Weights of a small GPT-style language model, trained from scratch on English Wikipedia: LayerNorm before each block, untied embeddings.
MLP neurons of a small language model. Each row is named by its layer, matrix (up: input weights; down: output weights) and neuron, and shows model dimensions 96-191. Each number is 128 + 32 x the weight over its row's rms, rounded and kept within 0 to 255. Numbers have three digits each.
After each neuron's rows, "fires in" lists the words (lower case) most often at its 100 highest values on Wikipedia text that the model never trained on; "fires before" lists the tokens most often just after its 100 highest values on Wikipedia text that the model never trained on.

L3.up683:126154144094107124152139139124104125096168168161094101103121106091168136134094135141122116141065140192187113122183229110121091118204124099118138144156135139128092095155149101064157121108075141119120174158146155161154163106105123176143107178098138151135113141195142125147100130161166132176
L3.down683:104101130111167104135132165142124128097208169116132124141109094116140068154051179095143106100118098121104155093103137135074147189096164102143131152181065092118121125137140130056157083121159087079107154103147108118113135161123144085123200121156075125147085087177171157144122166125085063113
fires in: "named", "team", "family", "famous", "teams"
fires before: "ed", "il", "ou", "s", "."

L6.up439:081227169118113098091097098109159167112073076174124087134121156125098072110177072147141098082147133180163132131154108096108162166158108147097083149129152137166134110135128092156115150031107113162159164108097154131132123117184159179162118103117187120160119124090144147123137156128118190177
L6.down439:137146154141113102123126122129080118113081153065125112105078127172096111112148161153144117147154172054121153095105092131200092096105184154140129166123105140151077162159153173202104111181167117086096102164127178117138159081113155123044179179138174080062122148139114142132045112146118115156
fires in: "july", "not", "japanese", "japan", "elected"
fires before: "ly", "an", "ct"

L2.up329:151106158094157115129165107140103160127164175097134135121126131186124083108104158117120153136154179170142127099154141115120095117156165129074220150123152152195196160093123114125133105080118094154105079127143087078165163113125162115119078129181164163128118067149122109132105175092127135083
L2.down329:094187068092115100151127130136082114056192093147096161137079118124131150136154097095141128112177138174134140099154156122142100188166166135081077117153201093109189169098138130122126112119100120118090121188108120144129150136133136117079089097116130119087124146166185073166179131145090112148
fires in: "team", "title", "tournament", "teams", "text", "sources"
fires before: "am", "le", "x", "es", "ac"

L2.up93:136135151126120153037138169125127132162099088144117155197101120117087124168152097164127147076093134119184173152088085051156153174091114127119110100099151180130102114112121113088130118110109117124065067121181203167122126115114122137144131076102133182115203106143117139122121115115121115077
L2.down93:104104125104124123132164207151110085143164103153111133131230129115143104086124093112138123112137133133132189113132169107103101177121100015127158123129106094182139118143109160111117176112112122158092119155136146123078110091164179107115114151126144097167107092103152145135100203101075118186
fires in: "season", "several", "military", "selected", "milwaukee", "seven"
fires before: "as", "ver", "it", "v", "le"

L2.up423:088112122173140162074117107131106174075084122141116118166183166133097078071142108076144143129196096147108111128113100096130185126152151113137156144109080133136138130135127100111162201138109158163126107155124081146142093151165155120062138093127142060136164204126116094079088157056134151132
L2.down423:112149155127172106084124063131146140121209091120136094138181078046168144099171129103136119173122078116128073139107157091090164114169054075126145195126089083119135132110146081159114156126102106148083111187186107149121138168095090186066170086170084112139105147083070140091149128164129078085
fires in: "local", "located", "green", "location", "hockey"
fires before: "al", "ated", "en", "ation", "k", "d"

L10.up331:131181087117064156133115123124111146128047144088183123118146071161123122176131088121105185109123087120142153152140129199123176117103086138149070150158076133050134187115119116094157143144135117106164132093117140067143195107155103161140162138108143129065119117098086135087130039085127076103
L10.down331:191039135142184162140209127161100127086064096176155119133100133122096170162134102117144087133134088111134087095167135169097106121137121085159111173092113144161200060117140128126092140131167093140174123107090109126126112160157109156147159127125138100167137125120087086110140142142124144115
fires in: "during", "written", "release", "writing", "country"
fires before: "ing", "t", "ed", "e", "er", ":"

L3.up374:196129131167139090105121115114109152089077150118149085143082127104154186099058195116071105121156145170121156045128085142132078106055125146100130132133096114129087132135127154116140099167142133096111127152047127107121131222128169145133100077132164091082088143214084140160153121128108110098
L3.down374:098116147103132128109071130099143141152106178155089175156133066111173163108064172147163113127171180124115160098107152115153128091140092082128112086129158142165186175126100071153130047182189080120106155142144159133208138147183153202114142110116194123120108145146094104137100155147138119095
fires in: "played", "player", "end", "playing", "players", "play"
fires before: "ed", "er", " of", "ing", "ers", "e"

L2.up542:140134153131051169111098131080176157098068137142114171162129129097127056161087150085095090122153126077148112116137125145080125135128121131161152110095137088139103113120163119111095141115106106071100089125128068114151136158133166126154147125129150125082155081104165133117130098145097118094
L2.down542:127122161083079114153095139180118098103152140123146103160053113134152154133114159162106094096072156119141147140099145145098156155133168171095100125041135127151156086083154138081119200140102149114089183105164094160040139187156143108162089165057108137142167086100172119160115125166142091135
fires in: "against", "ukraine", "remained", "again", "rainfall"
fires before: "st", "ed", "e", "f"